Weights of a small transformer language model: biases, 4284 steps.
MLP neurons of a small language model. Each row is named by its layer, matrix (gate and up: input weights) and neuron, and shows model dimensions 213-404. Each number is 500 + 25 x the weight over its row's rms, rounded and kept within 0 to 999. Numbers have three digits each. A neuron's up and down rows have the sign that makes its largest values positive.
A block is one neuron, or neurons of one layer that tend to fire together. Before each block is what it responds to, as a language model described it from the Wikipedia text at the highest values.

Responds to: Tokens that close a line or paragraph, such as a final period, closing parenthesis or table-row pipe before a newline, in lists, tables and prose ahead of new items or headings.
L3.gate2552:487569491507528518463498474519507505519535501495488532474516487457468528505486508499429482464520462524487449490566494505514479493494534481503453511504483536495499485512484499502545502524507502505512521459495503496521533476513470480498486510505487517502509523503502519548502526532536507543519494543495449567481481489488504488523493481472527526526491477514514531501518473507499472506484471498559525497560506497516533529534536488544494507479472516541528471514531510494532458511496494485491536487486469509534474513508520548497453449469528497554504479483520443520525437499456536456
L3.up2552:490524575494541501464521484504511506503519520485488461521475520501475509488494491535491480490552495507496446504603511468492480504511507513494471526461528495481484483471472469541521524506473549529518514468489514504515464530470492495479464468522499498502493475541501512515497515547528492546569495514455478517507485460515538449530475522509492543502500508490509520474517499519509524495471525517509479504520541503467521508560481508512532504515498459552534476513503481469527480524498508481492498504470476500532476501515501578500455499480502484534460491544511471508542497511517515495

Responds to: Line-final tokens that close a paragraph, list item or table row, such as a sentence-final period before a blank line, a closing pipe, or a closing parenthesis before the next entry.
L4.gate708:515509510519544528462508483531506479521490486508504485509513515459510490527517475510538483507498455474514493461481467498484463539485526465482508486496503505469513487495466489501509458459504474525481507507442509487525506492502521500535439560511468539522504476499501493501456538494514546528502501481535485509517491544491485504493503522521517494520507485511510486518475489472553504525421500555512481512480463541489513483551514486449522538488486498508441538492526505487477451506513511505530500484465499511533515520535538520517477550460517496507495542540506502499465482533532497490
L4.up708:475529523531503487496494527496487498539480485462486514515507445468510517540525483459478532511510470505505499453534511468508499516508489528535512478510481444489535485485477471545555512486512479500493488515482500473489526489483513518519475529485481519521507495485549500512485545515536524502543511496481505483519535473471435496505529495535557532507554495491493516550490556479453517523474527511475487487508523519492522521504503488464524517491513501505509480495504504512477471456549496524498519496495478491526490538519513441473455544496541495533502516513541488456459471463500571448
L4.gate736:492529490516527475522523522533502492485506468513515496483498505482455498521465495526547484516523485523519511516482473499452500490468493519479466514541514512473492464515521511487522481555543530476551524464468496514529499504498529485493510502514502479511475468504493477544480498492539530489522503486523514531523475539519456509530500481507488441523507457550480458518485445485447509551551482497552506488545588499504524489492525521486460476467539517465485505512527519498459501520516495511505523456507542464529509499503509486493542505490510529484518498525527482527465501477477522464
L4.up736:500503490502473480544490505525510482481499526488538490518476520482498469489483464497485518520490494456451485441513505530471526498472509502470504458529503469499481563496484531482509498489562501460485536526454485515472523519484502512504473477501467545473483531503523536521521539467506497504457510500524522514526459524500526519496483502480604512480458475506503428465457477533496503480510515517487437487526532495474492517505536510516503515458520559492506479479458516507490501419494514452501472438501463468565507520516502567483404534471489493495524492506501512526509432478480497512
L4.gate883:501513457493501455540535507512475499488496451488494501503477435456499505484502501504478492508523485527517468511519491496464487486428534498460527507485498487494514507496484445478497503528524520495482482499447487480530496534479503541509469507501539520529482498521493485503530505502576495495461524526463506495452493471525465427519496531514482487498486483494518535539510522480526492516518507535512446528490512581486550491533510510524470492495523488476503503572526532496512473529481491501466494500529508515569496496488512502460447495459483495517495510481459502519509545493484511511
L4.up883:516532500487497498508496498486490505444485474522530459476483490466501504541524466530492494509498493445502490525543460492514503478446485499482513503526498486513475479444507522498485507483496472538483480489510503511509499508468493475522476484522522526525470530485484523523458565505503481502485477525516485498491461532525492483513527472482460452501500503486550497507467470494526514487495553530492475524503518507545506537517463507487466498480516510494495508541497480522468502514496492485532463481438506496512555509499498501499525461445509512512512506468524495476495498505489511537
L4.gate1377:475492544514516525512523542504551487470540510550512525524497523465492481506510519489471569490510460454464476504525531552531467480526517564443462549515535520517526500522479492463505494473502487444515488470499501492463511492542505487498493490515512482464505491496500494462499503484506491468503541550558507489510490489496532503544509507486475498513498527491525479432497458453514518480454491529465510486494480511538509470512496529499499485492514484485467490525486490474525481468493474490482507539513469487479486539521493486479541476531498520513482532516467455510493493494516463454
L4.up1377:518533515515518513466483516492471502481546510521473471489481516520545524459514483501482504510530516494535513498458440483494537509481514469521509515540519521459491475519501500502523460533503537515535488530508491511511484520474494526505463498542498480466457510526478473523537502542472479464485463475555503534522522494486517525519486525518498486487487514522494467493502470488530463487484516465522533508490480540531505520491529472484483498475490534462519505478522436485527517496476537484476495467486515467481536491500516466511504531408447505521480459494541513477498514513522472484
L4.gate1416:502477483506527529499496511498459470476500500501506492487501457491459524487531503527511506490485507480564504464499471511483511501539470499519482513491477543454541519499466494507515483496527473473491415496512515502463473463507552544514521484501528497478539476532526505515538522511499505529509446503502526483503463478504519526562497494488509501524528514494489498468492492486520509533558514526494455544507505488455466438521518513576473449501521469541565490452445521510517436485504485557499484487515463531528494490502512469505496513444455500517519506512503459478501509463480484550
L4.up1416:502534494478500493478459483497531524514462461510535487492529498537487522522496491491531497490510448447459452492509513514509477519478497466459460520517536453497502481482487552486500488532483466541545566462459480479554544489510549504477525516457516547498493510492549460461465475474505513528518541483509520520516498497518553500501485497533513522516504501496512463531519482536501513497493502467519528508518491516502495464461538475482546531519514492508519491514498501531500518478463533493483443515527501493531475544475518545493485483545497453487486488482530504479514453558511522539
L4.gate1447:485474530518500521480478523529509510505514458557517495501477488516471498502471534462516535519491508496502496525491477519505499494525503503460500536521535512507458500467515487518523480486523500505472513510494509515495518488477523536546517511574486465438488483497538514536542529511471489473560501473495484521490515510486472488503524513489547502514501514513489508503494500514490481482561508513472482457511516524494549451529522464504525487461508514495499475548525498493547499471483488495482530477504544496515490502506513496503517527534494498469507491530498477494460464447464455523
L4.up1447:515482537488530504515486469514480519473487510533510493536472490478498542541540523511534533446480521467471490504526513537525511492516498508511531533544506502471503448485495511495515536520514543562442489470489515507525510518467501521497486522490502490481508497481505471495533499513490489478471478509535519475489516537529424508531513528529448493509490508516541517535494516519516529534545463514486522492497502528489489464517499517534506475481512513478493515525522498515499460517505497451452499496528479474553499512477545537493501523474518490527489450527511487482498499490531506528
L4.gate1835:503549501485507498483537495508483509441513469525473497498521488472494504496484542477504474546518478502524493508492486478538501520518477502493468495505519523517501470490523487494496493511533537513450504515476518514535481497474557485502509526551546519479503494513519475511462528532499529512491488510460470509472508515505516477473503467496508523474506452519500483471567540490515488523448471500480473507482500494511552501461511458444524526460470481478496497475543477523528448512520536522505523515547527515489521517528573481504479534542532516506504477486502487487537481471525474498
L4.up1835:507535502464455506468526543506516547476516483488469476487463496521467491482489499518508506500502480561522518526459473490508471511523502498516496462503545524554473496498497530555487519493497509505482504489517532508498501548485553512509492528484519477487515453483528500525484552537505501506536488530489525476546484536473503491520518455490512532488523521502459466511507498487473513481461526496482558500523498489521532453499508465511488464478491514554550538526562494533526520524496542474513526517512521482493531510481530494522484501528525497469491487507479523507492520495485543516
L4.gate1836:536490510508508475472514516552456487558495495523475477507517523480504537517517490480516498525472458529513475531493496482475498500537518480500529558528530483496539464488465561509522470513479516444472479480492508515511510495471503501510494466503508550519507468489525474518512515477490478446444512477491515565499502463446541520480593516473492530506460491518462494460546484478522488497477496509468535539500476503497516491498509489458481509487527506486513473506421493473488430500477499467559499487501475503463520520484504496452530512499528504517494468517502477490526496524495495504
L4.up1836:504511522509505531518511455576492517486539508518550439549509528518495506500501504510488490494468495478498460444523505502502480537483541496496513519518450531522502503451489557494499470506456546445495503537503463486508500514523522494513481525489484525487518491497509470512493537530501526504519510497510515475478485540503473490488511529533477494500471462519546495478503514523498486503484466510533487506529483496488516533464492503522502524494527482482477482493502538486511465468518529462470511516498519507458530507504488486519491465521531478475499458485489487535504462524501518530

Responds to: Pipe separators and spaces after closing brackets in numeric Wikipedia tables (climate data, athletics results), plus tokens in census-style demographic prose like population.
L3.gate2360:483539469568501471496501571498474514507499553508478518492523485494494497515487457466455507499493497492520493492458443467493524475455539473456472478415510497507497473454502516542502510505467496508461446491496474470494522533496497485451531493500523445500514523490525497498493474511526474517524513471503482519503487506493490503497481509511516531534488503484508472453487446522477520468506478470488539530470468480524482480501518552501509457499536500481510479458549511531487471499531537475514509537510500484495476497515515544476472486497519534506512481509442427479488489530513518544
L3.up2360:508488483485451489509535467497534477498496523550518498505524521483484483516476481496518499511497552513483496483539520547457568538526505490474441505465469468530502491515502532506516470477482510508469473490466512480481486503496483541530497470473483523477481469464542489480523497488466503517512510505498457506479468487491547524477534522482523548537493510480500546518521507490548491507512529519462479487532465535474549495563476551444527490548560483454471483514534520528493466551528501496529519479534492512478531495488475522473514540492477506490520492556507488491494516474507429479

Responds to: Separators in tables and infoboxes, mostly pipe cells in header rows, plus colons after field labels (Running time:) and "of" in "As of".
L4.gate56:537533497480488508466487520486496503508463476526482478515547491493512495456512492526536505483502489495481508479462479477518483497497485483493514533490510472478500513468492505495494520452529509470448519501485507466495507530510473506497505486470535485478484499466469554530497531508489521536472497481477507539497507501514539474524463506471510507500497499501491525485517474513511507557516493454489532480519474522527501471525510496503451513426440517477506484520532478464470505510481510484484539514473454467482480533464540493467487513489480495473493491529482482465489481487484499480
L4.up56:482487454493510491465513493515529513495491514493528499509504500527493483491471484478502533479473500531509500481523497459508458482531480527493519494488510502494526512488457511525505538511519496540487483499519503465512516485549463487537484468525494515511473461504510533461501472486483495521475505526522504536508511545504552509470491513476507558495502469512500484514486486454497470492525497463486513497532471512509485509479492499471489526510527468466500498515487506542483473485522473502480521479491471479473511485532542562537491503507537514508526534551502491498490497572520484490
L4.gate70:491529506502465462511466521584498531560514506484476479478511484507468492469474544476494471501511518501512491502460489485504522471458530469452548493515511510474506499506517519485516511508517485487490547470504536482493516503527482516480485497492454502524490511518507508506482573454494483478471501506544512476482582527496484483498499564512512483477559528520505483506491500492493467453519495463502516503492516501442494514492521504502481470497514455497527464506494467488483494472519532471518522452539528491472474469485501520471512508524495545460485542528488526446514493557530487514
L4.up70:512536427478525539509506481455510519516509454494569443508507522472484544509497486475445494466512505536531457497501479515472508498506523466527506479479488486482468487493510509503479493494470507495444516515457553474512492491565473503515454516513456522488509500516507531471506531497501547442501520524514498448536468482497496488542549475552494502499485533506482514499548495497492516505515490479537476551488474523516467477513544464469492506482516530526459470479491513480499500533504492514489488491484484506465499483548532529485497480488456504515501530524515496524468500528496492539
L4.gate281:468509523461520481477496524480508442512507482499469472436482504469482507479470461505508464507485493536504496504464486477486541481549514470471484517459499502526469482479503484525519484512509507504480491524484456495453496496528531513492539508494508504481524470506515491498477461496534501460538506525518548513537492483479461507518549485509551464523544545502573544474528536490504435498456499510510500440523531501525509446434505499494494508521526469482529528472515493510485461490491498486491472457515499512536523522460499483431523462505514498521516475509447518519472472503503530473
L4.up281:519582521501509525499528458493561512497471509500481518494486497491487483517485496509521473459454480512546515487484476465488460495519500492476520494566529523499521533486478481505498448505475527474478469508532485525498528522516525510503502504472470485518497533503567506496536499481569523509490526492552451531465463505482534526497505530490510468524504502534538461507524518487481502518511523500517515511491475490481483458484534486454477453517453515520486486473514527511488472516490539444536520455456541503473520510516488454539468496456484510515521447511502512487466511524492495528
L4.gate1000:504485485495486505498532453495550514470554523530473551491505502464494487453558479480479528512500508509496533539471523528518524458480497501503494538507529496504507473512519478521496471531523514511479553499527566465457531509505491460490521490487563539493503473495511467495528476460490493516528492467506506496473538459507481532508504459476519509505530475519479545481479521496501454481464458485504510479496447472531502524502501472489505483493459467455527479489489532523516534548495516491470465506469491529537517505458479522513476461470497513497493495496507501482476519482463485445
L4.up1000:476499533466519523477546503514452466466531466513503488482491485476480522465514505509494516484475491501527493500543495466470523465502486476525541503453512498508514510493519504529504515510466506478497485521460468478483465545537506501554528542561483542538474474507495483502487517483479463519575467486532507522515515504530478472507555511508511462484550460482524528513475476514517495490507460485534479490560547470527448501512495500524496470512492481506542483522549526489544480532496474527529494520518448486505485485491503441497463483488516521536460507485520510504428496530511493546
L4.gate1299:475519514473484494514531459492444469538488542481509517453523475528478473524479511496475483456480524514454477484525479510463517532503489552464552439476488496468498454500484491548470540533517525500480448501495504515510509495481526495466485468523478519496521497531502510511477478463503480492477439457538473498517458494501515486528514524452510565514487468494514483558495503460498474472487504507517488485465497437523470514473535511463509472497485504558496480508499467476531487504543479518498512495478517526528517463541471518526483482516524499486540520489554496478472542523513543483
L4.up1299:500524506512515489464511531478524490455435440513506525510530499490497496500488517539506487533464495529533494530472496499443509492482500525522545478504515450450483459524480509470490506489495478461510514524532454487477490498463499455506484487476527532489513534498501492483499538471500495486513490501522488477485486490455481452470515481443505491526489500514537480491497484489523480512481535473472518534498514525497492510492465500505495526497501487512518479509562477518501514504505543494444494478504493510522496516532507490463523482516523513532506504479521501485476469469523508489
L4.gate1620:512511494528500508533529544507477494508520518551521502486519548493484504485489491533531500485502472554529488496473480502505545535501517530497504507484518501486490442519498462546479485476520523488462482510472497477441523510522522458553545503472475508517501465500483486485505497504483491469516549434498482484482529543490476498464514494488501550530466470487489538515504461455471499530519494499523470467518513535496485460513540500524475512506500452533536533474520478522494490525466551507517486486520519527474517503503506537479543492513499521505478483520509503485451486514529540468
L4.up1620:501491483509444473504514511467478511521536518479511488490495524537509485500467527496495497526485476471491467509474478483513500519520530509534537494502480515509525473510478515459434531490511499459461524500461486472500475536506522502482530516529532514463494518510534510514483475453516557486497498494500492518506511536511520496476504503494482539477534530481492540511527486443454547468460496476543522490468503496517504467487533500491508455532544494490501505542520493516547509525516478474474448538476521550449512469490552494486511537488492483510510499494507530474477499500515525482
L4.gate1842:509533497458507498498503494526544555486468524500486515489499491491491510462465503447542567492522503494510485517518514485494531502451474522492501496498498551500495419525504510480495427500498567507523518521509492498511509496505501508564556484455544515475525511481516481499510515484539521519536531492485488485494496517496487518452528510502508548479508501536503524484496525507537490459505476492491530496488483513502518537533502538505496482537484554503511451483543510536508478512480516505474516466533468514494494481511499498557438486524496487491506511507500496513532468508532525500
L4.up1842:523502443495511484491493495523538521463476503482480497482530495545520487519465468478547500478501477511517510467483494496492528479484515528532526495519516504498504473523499527475554505521466553525524484505476529509475510478501486508515537523477559519505527529495532496491530536488493521459501511506486452492527519479450508518485542511507454480459521509503572502479490459506488467515500495532462458499520534466496505490532552551501464495505502518511520497511484520534502521531461495546494511477502504535531481498513453466517497492506482495509485512468483520488485515509512520463
L4.gate2346:523533539489490489503518518522492512538521487510484474534525451502481479505500464486515487531544490525479534467516489463487525475500507487520483523523506484478504466474480488506500492531434479482558490486464461477497512518498494498476500509497492500523509484486516484494473497490466462482465464526467494511509482446478498479473522528513552517494498512494503489497529470505464473494492532518508498503500457496436516477501486481473472468463533490490470485558503517467481534546515525492481484490481488508515519539532496469514491480481485514487529486451524507532496467469511495531
L4.up2346:494480535524516493541486491467494481522516481504456491479497459499495525533457519550508490508493485531473499509463501527509536521489510511501496528448508523516552494445472524522502481464507552499533503503497472515481532486519483461515488527537482547541503481459533492478536480491502492508478489473497474553490495503512491508465515506486506503502501498498506522518500533524555508497515484478497537471523463528482535512493488457477513531546528478531477525544520552457470471494424472462472476480498483508487484502490485492512457514497552505519497495501507496483483514514508480541

Responds to: Tokens that close a line or paragraph in Wikipedia text, such as a final period plus newline, a table row's ending pipe, or a closing parenthesis before a list item or heading.
L5.gate878:517517514510468480501473464515481525470482483503499466473517468461522513482524498518459478521524481518531533511475470471478490511492525487515505496468500467515470457497544497477500560509488472477486509476495472491504517524500480469528496478506478483531509528487448486509520505505499515477526486522500471447455500507443470529508490516486497493520540505483504485479517517498533527486495487490504515511514465498488497455509518521521495565528521516485497490518475466528522490501540487473465522508502486471540468496503502503502486516517494495447513517500527499486503515510505491502
L5.up878:469546476491519498510494493517465481457531499493500477466474485491515458481486498506493542498469468499509445533493509481487441494504501469467466502501487473506514532489491477528530502463504544494536506464535450471492517501506492504502494474526476535503527506490535445523487517511503484463495485499539475471517495495468494454528474474481537534495505485463492457479494528476545495513484504554509498495493479516453528515509493463496514497513519499521497496477505460541571469538463520548506469518503529445512518537465528520503464509494480520502485512520511502487493479492500486501
L5.gate1221:492504496488538519510486541463491482509502501495468524490474454481459484496482503536508496479465499493498445489491500497498493510556504492483462499435525526515550497547501484470513531480487495504523503465460488498480501499494478520495457470511507493534495496512503480499500482488498456538503472539486471452490470498504484528529509473520516494482516514466497497485517518482518518522508473524498543552440512491489507461495494501546483525479516483502535471498508508472554433526509476477521482427482522501523477490498498483510483515479486473492508514519494466455463483476446493534
L5.up1221:486501514534574545496476465454481522489474467521498500471505488496488519522513435541518481502473499508503491453510524510523458471511501510485506510474490520480514483517490540459518508487493492493516472473525525516479467507487535504507492438524490562499491530458491497517491525479525494539549498473505483522497498508514512479462490482511517503497513497506461509528534527458478489501489477514502505514476526516444466465469460475516489558508499509506464496517567530504511487499483486497457529500515476524505500510485479510502494472426491500499490495447490501485459481483491497534
L5.gate1379:473499527517495509472563507526478515486533507508491509500484483505516526489538486474523497503460479479495489514523523497505491486487488485503425477483512491501521498514545437468486505445540468516522437474497523480485440488512461469529519467499549546455523527530469485487465522492522482537531500502527524524521464541459498472533496496462478498463488474500515481467469487485473515472457532481495512482531470509453506485480504472505521467487548508473499513477502513491518468535504442470477519510491527481533493542492513506481461524460507504561490510507464499498520492472495513480
L5.up1379:514498524476541502518539495490500524493492493516483518520499526521511517506516484542509553453524506527485494489525497502505509493561510521471472481508510503499497513501495502532509495485541538530512521511507499532504503492517472539511464527522519545500517534507484492548508523518491522510472574539529494495512495489476477464541526466490541509522479491508529489532523498472500563501482484491515497503476493476481550491529481518504489541490542490461526471555492481494492481441471433470520481512474523508510515489486455467523469492503491499480489480465481518503473503499523501477
L5.gate1498:505494479477526500539510494508489527541485517538514493501520495483510524494473495502499529477499452464495457517499508492543508476500544526476495529444534559463513480445510497480466457565474508478533501518494486556527521510499508459509475431542509549480474486493503523540513540467487494522491502487486484516508509505499512487517496448501512487543483500520517477449495499436437469451506541515485503499527488528547511473525480512505497455497542504446500496523460480539500507489479500507538468511497495519509516515494521524457483526458501458516540462499507482469494522507495501515
L5.up1498:517520516490522533494553483516548465427559519487436504469503551484486554510469481581497486484503473514478505485502556502534480541505482487505552516423531520513488485474509487513477496473526504522531498521497516503547506483543500517513484513512526546522490470498504486516525507509440519523519499506536499497490491509466506467477491502496488494527460480472494455494521498462518482470472478492496494472495468492469533492519521470488554535463467509476464437464508458486505485540477533480521484467535494508519490532500505495510531503486485509496498521512504485512502547489493517496
L5.gate1630:502517500505575524516561489452480515481491525516492469519486475512511497509495477557535508495455490535463485504534467521466507517498493519501534534505512521453528478475498501511525513496488505501474486494488508509498491495506487486499458502460520508495578537485539506468549527503503504540528487492503508520491478489495488465558442490525517516481484483537473455559516474469545535470474531491529516513513501526528532504504487517485484502514514477538450527515458496524521494470489486510531496494453505443498484490479540468451458510496485503506540498499531523516484482489503547530
L5.up1630:516472511529528466516520441488463508488462477471422487497485544501514474493527465557442521482530455544492502464528518532498438498496506511497513465506497508516506475484497485499526469512530525505518519453513545510487483526507504484511483502506513513479484486538463505506427522522483501527512518513491470492462480521510514515505523508487515522500517495449499503485476477490493520499482456493545510485496497519500508503558510449527562519481468505455479483527503496480475485525499525506483493517541486528483505482485502476479493464500457495505473496524485484493504543476442483482
L5.gate1644:537533502498503474477518481461483506478522523504491474475502502512494518536535502467496538477488507529522518519543497523533511486460488505526486481511496457451505502527499513473521499516496531494520556501472512485528483497487532489511462496532489498480525506494475546504483479538483518512549513500490484495473454525483554454502509528457496497502468520497518498531490509503512498535469533527514508539510543548450507464513444500535487498508517509486515486455471539524492499521509495475530510483499484508508489515517463540523501512496541486519491508507469512529474510468521507508
L5.up1644:502515522525477507534495459518504483505472524506487472496507478514508509493547455538518483462519537463517458502508511503484493511516460500507533500518467524485483485476475504498474463495502494505497467510446499495574469522516505510458461477490541512520494489483486515525449510498491478521513487485509483500526520558500438462519485507548540532508488492476509477474483500508458476509478514454508551462505537535481513508519503516516539497516498503491490461480561456449491463522514479461498532509489474501476494490548503476488479550477507466540521503516492469540485501462479523541
L5.gate1842:538512533468508556505556455480512479487494472487519499504477466513504502531498453530498536526487499500502482467533446488551521503510508547519503504482503460453510498479495516480500473471501508521456521532527488520489468501488473513546537484499541540508513525512506532535505501476507515526531486499541477549541472521502528530542496526511517517536477495513520464436556545503516519540491481451492475443519464531465561524481484475563525483504514481509542521470534479524507463515475498528479523533522516513511510475504465527477502505491509498530482497495486473494469506483505494506
L5.up1842:499536517481531507468442516497541513504498497476498489491446510506484521516535473499499521446515542456475504522535486519475481472537492505533508546518499486455472470509513531494457518447493556481494493499494513497545482501512527538513479450489501534468511467491523504502504482548531524522538499458533503480543484542485492468498513552490541500537485531449512498474489533501536500499538512473510518497496462520452529522493522529527495490464511497494540504503526489537519458545485436476506444481498496486560533512495492485507510518495489466496514488476504525516486500508517499518
L5.gate2257:515491511469510507512520529508515514512496519509504545459471492472491530490471479498526556470533451449505473531528527497499511471511488449520491495477521523421559468463523483493483488458480517469502478474494477524511503535494519490499482508511506498474493515508488491543505509480531505541507550466484477487488494516488520509502474512523510511490525438484504501486474481488507516473495493497470490529504482527463483550535496486548521496467512488512474527492499452527484465462530485507502472526474515528533502503507497524517480480444528506513478504498465479511471493480520449495
L5.up2257:502460511484547510463510462515544476485512502479495477484499499486523528501461451522528502501472479536507469487571456486527473521492450506528525497439533503485492478456519502461513490480457518446496452489509534500522496475480536475500522489508492470488524504500506502544517530536509501530509485528532481533489488493469544548525477512504495485524524491457518500492471519457535500508468489459497463537471501511494483496502510479520479496495476518501524538497544507506483460450470529542482511490472492514501481532501445492475471510482485546497476509487540481524453494486454498514

Responds to: Fires on cell separators (|, ;), opening brackets and numbers inside Wikipedia tables, infoboxes and statistics, such as climate-table pipes and "30.2 (86".
L5.gate279:478520519499536536497501511475499478504498499543484438502499548519526497468506484530508550542509475480463535501492455459473497484479528526469496486483488499525535443505510492478488513510511500523476500457472500522526499485503493485535497478465506495479529485537503478503496515489522471502521497518520523504533468489496480532492552521525505557527481522508531487549520537457481523441486487492518490459497499495533500476507485516528470476459539469474460516496477543508495499537479520471514512510465463491542492505530490492503495484472532527467535507479489497516495499497529493516
L5.up279:541499468496466492523535489492503520461523502498501464484550497504485542517491523483502547558513501509522494544539528537464496506515486521464523495515505465548493476497460542527492518485521504522490481481553527501448488484481513500490545467483448492519548510478525503454510515497525539540527515530482485486515507494465535482495528515516487518460518525516501517467515512575499463493505505532519537470462471537471518518512510501510461489522510490470437526526488498526493497476489512565443503476478479513486536536509540474518509495487492499543543531511521511480556485486516465489
L5.gate747:492436504457535470494487541482487450464504500499469495500487471468461479519527496510507475489553508496437474535486525544467508502520540501545494513538479485508487474505521533493473488492460517490486528516510484503473450446504494513503513475499517473471457464470554522493538536499473482479506453493475512469542512529483481491473495480514490545545499506489523511517430462525442454507516508521517494473488461525499506524546504499457595485512524501489500485501491504501531529501526484486503554496471510503490507517512506466545532481515487468484491546451488475472471471510496456550
L5.up747:526540529494478473513504500462520528497505543505436485523477521507527449528457505496505547487474473505495512456481506486479511494473510511517519499468562509470526498563467492483507492475504512466483498561492470492539512493489571507469507465485494492492497528513513548470500474524481521497504542502500453474522506473505499490515472464498535495504493482513526537467557530460458477523515494489487507454483506480445476486510535532529516493528510458486439474508522547469433509496554479486503520504514514502477505492512520482495428500475458501504482471494456543484462484509472495494
L5.gate908:460491541505479477506530528492501463524522485524466510460495474457467517551477514508502498489506478491522419489508460499488506496530511474511527492481526499441489494490479519536495483497512506524509523505460485451549521447481519460557435509498501494484466528521505463473504464476494458511504542463504507488469513512519526515506533479509570525509492502492484476449494485510511478489412506533476513457511500487536481520471479508484480440484512520513499500480504511488518538533495522512510498479528507497506522487510479506499527476488499531532543519480506495481464511498509495535
L5.up908:467517478525519506479535488458510507523466484489507536488477461498514495451514482533485538531515482491453507505517515479468541505499489493531496474500467512495538514472525520496515484495479489539471503515479513517508556459539504480480488490498506450498517525496458529502495512461533515508480517519512497499507468483479495502514523483525469518512527481566513491509514480505449511479494505493508532513492495497471467495499506530518504566485472499474478529502523499464522545508508469498511525498466495522495529562482489484499466498531574507491490525473513500514504525519516494549
L5.gate945:520519487475543537518501503457483586479484465497478449515470464503529481494478507507529481526532449458522520515499502535504520459499501464480516487476499477503443512485536504502472491521509501519528511488558451462496519500491521532499531479516537466512520494491501540481475524515452504527468462495468477521493470445464471471491478490474476534486483470509508486469479482482533532519528454523501519499466507530509547490474448467516472482484483506500514537526497444495489514509542505485533511525530470511434503555511495515480502453426487524489514509497518530528506485532531456501
L5.up945:468508513515517467507523474506493549494442511484510488456503485473509491497487528501522468483507505504485494468496483501505527505486478493504503477477507504487518505521491448521483488509505541528540491469529551493550547510488482501470504488483484489501507483458510466472513515490471500524484510497484508514482505465501464521529498517485521536520539502536522544529476481480482536506506495521482514497516501479495513476494458493516450486473496502493458499487517454513548515477529516494496462518514468491527525526483512455515502465481521513476485469504488473521497483510542481480
L5.gate1492:514471473484508516560487538525497520514543492474534546528534506516482486508534450514491490467467488549497508485460512470475498495451481533498515533497523509483487488549504484515511525467463482485450539515516503462548511503483497477460477535490552471503516502502539503479464470475505496467563461455481517511495549524466495495497475497500504478532535500537550475487557494518513476466535495522527527462516490528477515504521497465523517477491500511470469506495471504513503507538503509491516523539507505465502538453486551503458517504477516541485463486519521487496478530494460461510
L5.up1492:517542519547511450522523545522529528484484459528496511527498514500478478506531585498513455503489466505502532524486504508469497541516491545501517496530492465479473493550463528509507495550482493489516474502473527476506469471510477507530507445530488525484521484507445523498458492465465471474501517492504494518451498483442532531506527524509501472491466516537567490515504521485510487501522479515517503531523519482454480489494441523478474498518541543478492466523515486499540519510501468494486488470495483463481480505530512497533475489488489527506460509485519488479480550512536539449
L5.gate1512:471474512462493515462494537533496474464512484506499470456495495535513452445458496486478494536461478539454526504505492456462514493458475484504487547502503521464534465541474490461522489478491515460512488465539508529498453495491507496476466479501485496551458476482480519457494506521454490432512488446449506508484477480465512484499507486496521526480502533507515500523487521494467459483491516546465479536546496500498467484480467489530512466464531504474464557517488517470486525565472532523530437532505485547474494500511547470521499520528491472499540508528480514512505503481477513491
L5.up1512:480498463444486464505529472532514471465474504534491494493529498490545480482498530488524526474508491481457492461466481504478514537501476483484472470509491487528489548482513527497465498523503470491495529509539505494517509503502467482465461536472499490506514502520472507495495508552480499517490494494507538500498486503509502495485498475471515537450530472576455525503514540509469525553532510527453474469515495467442514519494515494467481451529522518495514473523456491516486508480533439478525504519472468476492511543543494476552500523508494486513501545467492500512530471503505495472
L5.gate1772:499543511528533532470541465535505530480526477501500500503475478514463500521505494484506518533494468490517478516471481496509455503461508508516480539490514487498503494489527519528520523465512504477513468487495497513458480478487514485559491428480455510519486465495514456511504465451538512477501483497520512516489499539548470461500523484485515509511510507498498534508508506532526482553497545485505505520515473478532491540483561533516495567525494492542495504503522536494522500540522530534500533479475465454486500533485499466512507489495497520485520576447514493462489536488533476550
L5.up1772:524525510515519546480490495520533509495519514476471477486505497501499482462491479480515512529481539516485481456499518511538554477562504496483524525528502500514484522469506486495483477506504533488488519511517459503511465454528523513504493489515478462527516493490433457467511493500500492528462527530513504482481513492486463483489525479441497555492523526501542511529490533508485519511503488535535525478482506480488550539543505521515526504522496524488477483524524502493489519499478518501510492491500466476550493513490490498496510536515526509487435522500497550479522510425496500507
L5.gate1820:495498502485535480509454534493485532470568507458537486451493483491525452484479470457497466515484489504539547491503481437509462492518537502471512490541559487533478471481508501478479492528524453482458490507484490472490479483555475494532456531533509478494497507519511463505466491528497451483515495520485492518502488482493495477499564529501502541490552522451449482481476499494478463495471486487521462525463501491491503519508482583490501550528504488500528484490503504445508487535495480552495507502469474497509461522507538481476479501531514510511507539483472496521491521495492480487
L5.up1820:494508536490538454511513516475525512490481529475487510481510471506458508493517493512508567514480468489503479494501489553544479528516518488478459533468500462476444528528501498526501439496473471505456492475506491498492464497490512462505507554521516450485532458481493469502524510501443435500505525536512575512485462493537520489477503512498511531499536489484495542473448477535529527485514527536480542516490476513488505488457491508481442472483515531511533466515494539471469482469502496506506496510510520474483490512460527487521515477507469463507506498480502485498511529515486500498